python train.py --n_layer=12 --d_model=256 --n_head=4 --n_kv_head=4 --head_dim=64 --d_mlp=1024 --vocab_size=8192 --activation="gelu" --norm="layernorm" --norm_place="pre" --norm_eps=1e-05 --positions="learned" --qk_norm=false --attn_scale=0.125 --bias="none" --tie_embeddings=true --parallel_block=false --init="uniform" --init_std_qkv=0.0221 --init_std_o=0.0221 --init_std_up=0.0221 --init_std_down=0.0 --optimizer="muon_variant" --lr=0.01 --lr_mult_o=4.0 --lr_mult_down=0.7 --beta1=0.95 --lr_head=0.00978 --grad_clip=1.0 --warmup_steps=200 --schedule="wsd" --decay_fraction=0.833 --decay_shape="pow" --final_lr_fraction=0.05 --batch_tokens=65536 --seq_len=512 --doc_mask=true --train_tokens=398100000 --steps=6075 --dataset="wikipedia_en"
MLP neurons of a small language model. Each row is named by its layer, matrix (up: input weights; down: output weights) and neuron, and shows model dimensions 176-239. Each number is 128 + 24 x the weight over its row's rms, rounded and kept within 0 to 255.
After each neuron's rows, "fires in" lists the words (lower case) most often at its 100 highest values on Wikipedia text that the model never trained on.

L3.up831 [136 134 169  95 147 123 123 123 157  84  93 139 156 111 137 115  73 132 108 140  97  62 115 101 148 112 154 167 150  97 114 126 127 130 137 135 131 110 135 191 120 128 136 114 100 141 137 127 121 106 130 124 130 145 118 125 101 143 141 111 141 122 121 142]
L3.down831 [127 155 119 110 148 131 135  66 151 128 143 133 144 143 143  93 168 136 138 103  97 109 151 146 180 122 117 150 100  97 125 120 153 127 158  82 158 102 174 140 116  85 106 131 127 101 155 137 108 132 148 120 156 132 126 120 108 122 129  88  86 144  95 138]
fires in: "on", "born", "from", "in", "indoor"

L7.up51 [124  79 104 104 131  75 114 121 126  77  88 124 119  81 127 113 147 155 178 116 127 108 134 125  91 108 114 147 122 149 134 172 164 122  89 135  97 150 102 126 119 162  99 127 125 116 109 152 130 139 133 156 123 174 113 156 117 106  83 118 124  91 123 153]
L7.down51 [139  88 119 131 134 134 147 110 127 154 111 119 136 159 131  86 153 151  93 138  78 114 120 167 104 112 107 131 128 195  71 122 141 133 126 189  92 105 152 134  98 118 144 116 157 132 161 152 139 148 171 100 108 144 128  82 119 140 138 136 119 115 128 148]
fires in: "of", "his", "preceded", "during", "following"

L3.up544 [137 110 133 102 150 140 115 123 138 135 134 121 120 140 179  95 131 147 128  58 131 139  95  99 127  97 133  78 152  97 150 183 128 139 113 120 101 139 104 113  91 108 143 131 107 155 138 111 121 106 118 125 117 139 139  96 115 137 111  83  96 166 106 154]
L3.down544 [131  91 117  94 154 125 104 187 133 168 171 137 119 135 147 140 127 148 157 125 173 150 141 128 137 120 138 103 146 151 123 114 114 154 142 127 149 126 128 150 132 130 122  93  81 178 156 129 158 139  87 140 129 139 101 125 127 122 126 173 100 149 106 139]
fires in: "most", "only", "not", "also", "other"

L3.up765 [165 160  91 131 137 141 131 109 175 117 123 106 113 142 108 167 121 138 144 121 126 119 161 125 134 118 143 119 114 138 113 145 143 104 107  92 115 161 142 143 129 154 128 179 109 150 117 115 133  89  94 159 136 114 109 137 138 126 101 127 109 151 107  92]
L3.down765 [106 115 110 123 124 158 154 159 151 152 116  98  93  77 118 158  97 126 133 132 140 163 143 105 101 180 158 155 114  97 140 129 114 141 156 114 139 122 157 136 136 111 119 161 117  59 120 140 101 113 102  85 139 128 127 173 172 144 141  93  97 142 125 162]
fires in: "no", "suzuki", "few", "three", "five"

L5.up663 [113 131 118 128 111 149 193 104 146 127 203 157  87 153 128  97 105 123 125 157 174 122 119 184 135 164 128 128 157 139 129 129 171 116  85 133  99 136 128 141 152 138 123 136 144 138 128  98  94  86 139 100 157 152  76  93 124 133 108 140 190 134 146 137]
L5.down663 [108 160 125 141 139 130 124  69 116 131 152 130 133 101 151 105 125 106 136 106 126 138 135 124 119 152 138 101 100 165 126 100 145 131 138 146 174 105 115 100 111 107 142 118 163 109 119 144  66 109 125 112 154 124  91 142 171 139 119 120 138 126 121 133]
fires in: "to", "of", "not", "into"

L5.up843 [136 158 124 110 117 124 111  94 133 101 167 150 111 134  93 124 103  78  90 117  83 120 138 123 130 134 147 139 133 121  78 153 140 147 116 128 103 153 124 162 120 127 163 133 132  96 118 124 110 131  91 143  85 101 120 121 141 105 138 125 132 148 115 125]
L5.down843 [105 160 155 118 120 131 127 184 148 123 110 113 121 121 125 120 150  94 100 123 184 150 172 164 122 121  97  85 155 127 101 108 115 121 109 114 139 104 118 124 127 112 108  85 158 140 146  90 111 132 120 150 155 139 104 132 131 147  87 189 106 134 127 113]
fires in: "he", "she"

L7.up1015 [156 149 150 138  94 157 176 119 122 137 103 104  94 134 138  79  92 135 118 137 121 114 107 113 144 130  89 130 104 100 154 105 169 141 147  75 105 107  99 143 139 122 129 133 162 131 127 118 133 124 171 100 133 174 146 108 124 102 134 133 115 129 180 126]
L7.down1015 [142 144 134 112 129  78 103 169 141 138 110 115 122 110 141 186 120 114 134 114 144  89 166 130 103 133 148 148 148 139 107 120 150 133 103 125 154 148 131 141 151 139 147 152 130 113 139 155 127 101 136  97 100 122  96 152 124 136 110 135 126  96 109 154]
fires in: "the", "of", "for", "a", "royal"

L8.up725 [151 116 135 172 125 123 142 127 174 136 122 100 122 152 130 123 136 132 141 135 103 150 104 134 156 118 100 114 145 153 117 106 107 128 132  81 115 131 119 155 125 140 110 143 147 138  57  96 130 117 118 140 110  99 123 111  65 129 109 170  97 100  93 146]
L8.down725 [145 131 128  99 129 104 140 137 133 169 141 123 102 141 124 111 159 126 142 132 162 136 144 117 185 139 132 125  89  91 127 146 105 153 118 113 107 110 110 142 141 138 170 104 123 114 173  97 141 120 160 133 131 163 140 110 111 138 151 118 141 115 125 155]
fires in: "a", "this", "large", "s", "an"

L8.up820 [115 123  76 114 150  99 123 103 160 160 129 182 121 154 128 107 124 163 160 164 165 144 151 119 122 155  84 113 118 146  98 138 140 151  69 132 150  93 133 138 143 132 122 129 147 103 153 109 142  99 158  96 167 144 111 120 106 143 161  99 139 165 142 113]
L8.down820 [147 146 109 111 132 120  82 150 119 109  96 124 121  71 153  93  87 155  92  65 150 112  84 155 164 132 148 116  97 122  91 138 154 126 152  94 125 177 173 103 121 112 104  96  94 166 115 136 124 160 132 141  91 115 161 133 170  89 150  90 122  99 106 123]
fires in: "to"

L2.up881 [144 104 132 124 163 150 122 149 154 107 115 114 121 156 164 169 101 120 101  79 176  99 148 174 125  89 115  97 159  98 123 121 119 162 104 114  79 145 140 115  96 109 107 128 138  97 146 126 149  71 115 120 125 100 104  90 147 124  91 138 150 130 150 112]
L2.down881 [ 94 150  70 118 120 120 115 142 145 161 137 160 126 137 115 103 124 102 159 137 151 163 153 131 102 134 135 114 114 119 130 144 174 136 153 169 118 123 155 143 126 156 160 133  90 145 103 114  82 123 101 125 147  99 119 163 109 136 130 112 104 155  92 161]
fires in: "known", "well", "suzuki"

L3.up424 [147 103 115 110 119 115 129 119 201 115  94 139 135 109 163 141 103 152 102 151 114 160 139  78  86 100 110 126 106 142 148 141 124 108 140 121 131 132 105 112 134 138  91 176 165 129 110 134  88 119 143 110 130 160 130 127 181 122 126 143 109 137 163 119]
L3.down424 [179  96 129 138 156 131 104 181 153 149 102 108 147 118 120 148 121 145 113 120  93 155 137  85 147 128 121 130  98 154 129 150  99  84 144  99 173 155 142 128 115 133 142 158 133 119 106 120 107 153 116  98 109 121 137 124 134 131 137 101  99 139 117 114]
fires in: "for", "from", "by", "to", "with"

L8.up618 [145  86 146 172 120 110 122 115 168  78 103 102 133 125 113 130 117 151 108 113 120 135 137 123 128 134 157 171 161 198 125 114 137 144 104 113 112 143 119 100 142 134 125 103 125 116  95 129 153 128 120 130 135 114 146 162 148  92 130 173 133 132 142 158]
L8.down618 [122 124 150  93  97 107 119 142 153 142 144 115  98 161 112 110 112 139 179 130 130 160 118 142 113 145  94 159  70 123 149 163 118 147 134 144 120 114 143 146 146 131 142 124 138 114 120 121 134 106 147 147 105 114 114 109  92 119 136 126 114  95 135 122]
fires in: "a", "afford"

L3.up475 [168 128 138 160 126 113 132  87 140 110  84 121 137  86 129 169 109 109  93 114 117 162 166 122 177 133 110 123 145 157 114 116 143 124 119 122 109 150 148 123 134 122 120 119 177 124 150 113 102 137 128 119  78 147 144 116 156 128 173 124 131 112 102 142]
L3.down475 [137 127 133 197 120 103 134 164 150  81 131 100 138 127 137 101 138 106 133 133 104 100 155 169 143 141 118 128 141 108 152 123  73 126 120  94 109  97  81 116 170  98 126 107 115 130  95 147 185 131 144 136 131 144 121 118 143 116 112 119 168 120 127  88]
fires in: "a", "into", "in"

L2.up995 [107 149 139 130 132 124 115 141 138 107 114 100 100 127 126 163 100 138  81 163 157 128 122 136 126 106 118 109 142 107  92 160  98 141 104 124  99 119 160 137 134 110 134 133 118 107 171  72 119 141  95 141  94 100 153 111 117 116 149 131 133 119 117 164]
L2.down995 [103 125 146 178 128 133 145 145 124 117 152 125  99 131 102 153 125 147 143 107 120 142 143 146 106 109  53 134 111  90 123 151 124  80 119  88 132 117 114  96 152 123 178 114 107 136 160 110  90 101 134 137 116 100 117 113 109 131 125  82 136 129 131 169]
fires in: "after", "had", "she", "who"

L2.up1005 [161 118 103 132  78  82 152 105 146 108 122 144  92 128 174 148 136 139  83 143 142 114 146 155 129 132 134 109 151 142 155 101 110 111 141 139 135 117  80 136  66  86 119 132 156 146 101 142 143 164 129 148 103 112 136 123 121  87 104 109 127 110 138 146]
L2.down1005 [131 134 113 116 110 124 171 125 117 155 128 136 139 154 151 166 112 110 118 122 148 104 128 112 109 125 102  83  93 146 143 109 155 150 100 148 113 123  97 112  89 129 134 128 142 130  96 134 128 140 162  72 144 178 124 130 158 102  78 133  94 131 112 123]
fires in: "stadium", "adventure", "airport", "series", "line"

L3.up540 [190 147 141  97 172 139 117 125 145  95 141 101 136 135 180  92 128 120 134 171 134 113 117 137 160 131 120 143 145 139 133 158 120 104 124 132 108 117 140 133  91 122  96 125 136 111  94 135 123 106  95 107 132 160 122 148 139  92 128 141 141 136 122 151]
L3.down540 [132 130 114 173  79 125 148 115 136 112 102 124 153 134  86 155 139 101 115 134 101 153 188 149 145  80 126 134  89 161 110  97  92  99  88 106 126 101 146 184 128 122 153 164  91 132 155 151  48 144 147 118 139  83 133 109 115  92 117  93 126 117 107 118]
fires in: "during", "after", "from", "following", "in"

L3.up127 [122 140  91 148 126 127 125 100 117 127 130 116 153  88 132 125 150 138 175 125 126 145  98 141 134 160 164 115 108 143 145 143 185 147  80 121  86 134 125 136 150 125 129 106 187 107  99 123 146 125 136 161  96 137  97 114 151 104 137 172 154 128 155 107]
L3.down127 [132 100 134 131 117 134 126 143 147 131  67 122 154 129  90 145 125 117 136 146 107  81 108 131 143  95 114 142 111 142 157 143 158 120 110 135 132 164 138 109 140 115 131 133 110 134  83 142 121  68 173 108 185 141  97 127 133 119 124 114  79 121 163 132]
fires in: "on", "during", "following", "addition", "like", "time"

L3.up658 [139 134 121  97 156 113 105 115 150 146 120  97  76 130 117  90  85 130 107 108 161 140 121 125  83 127 142 126 159 118 122 111  95 133  90 121 144 174 168 143 129 134 131 103 114 186 116 151 127 135 128 154 109 120 153 115 105 149  95 159 138 147 151 125]
L3.down658 [173 119 159 127 136 143  87 100 116 144 137 106 144 164  90 107 103 154 113  90 121 123  87 152  69 188 142 116 171 141  95  81 108 120 145 139 134 164 151 139 108 127  96 101  98 175 167 154 139 109 160 125 135 136 154 133 118 175 121 154 167 140 121 135]
fires in: "later", "also", "such", "other", "is"

L2.up531 [151 158 105  92 144 122 119 104 146 104 121 124 123 115 113 109 111 118  91 128 126 182  98 144 161 166 112  95 132 149  96  92 132 142 123 113 126  75 122  75 106 119 105 156 158 128 118  87 119  90 120  96 109 126  94 154 106 117 122 127 173 116 118 147]
L2.down531 [124 122 160  88 172 110 108 125 111 105 133 126  99 102 128 121 140 106 102  95 134 127 153 132 131 158 131 165 144 121 125 134 139 151 122 110 114 121 110 107 128  95 142 144 108 135  76 152 127 122 137 102 142  97 133 117 168 135 147 164 173  99 146 136]
fires in: "in", "operation", "training", "terminal"

L2.up154 [132 160 152 116 131  94  99 139 118 184 104 153 127 141 122  98  88 118 117 169 161 147 116 135 117 145 145  86 172 129 136  87 155 141 117 103 111 121 138  95 149  85 162 113 184 110 162 160 147  97 119 113 113 170 141 134 142 151 155 142 153 125 147 144]
L2.down154 [124 138 158 147 126 133 100 182 114 154 148 149 120 132 138 142 119  98 127 183 115 148 174 163 156 160 146 157 138 131 101 120 120 134 115 120 119 147 170 103 173 117 140 123 192  80 132  86 163 108 104 138 137 133 107 153 160 128 164  77 154 134 155 151]
fires in: "the", "a", "aon", "each"

L3.up866 [134 116 139 155 138  96 114 106 216 120 105 131  99 123 118 120 107 115 132 153 131 118 123 147 133  94 100 139 135 103 124 113 145 119 102 130 109 137 134 119  75 122 131 176 189 128 124 112  98 150 138 108 135 115 124 119  82 140 150 129 109  95 199 121]
L3.down866 [105 110 121 110  83 140 138 114 111 135 132 125 154 113 120  65 101 150 137 153 127 117 100 122 109 109 145 152 160 144 145 132 103 155 122 174 106 137 143 136 130  97 130 122 157 131 140 137 109 136 111  93 112 177 142 119 124  80 119 107 117 128 165 151]
fires in: "by", "with", "website", "withdrew", "through"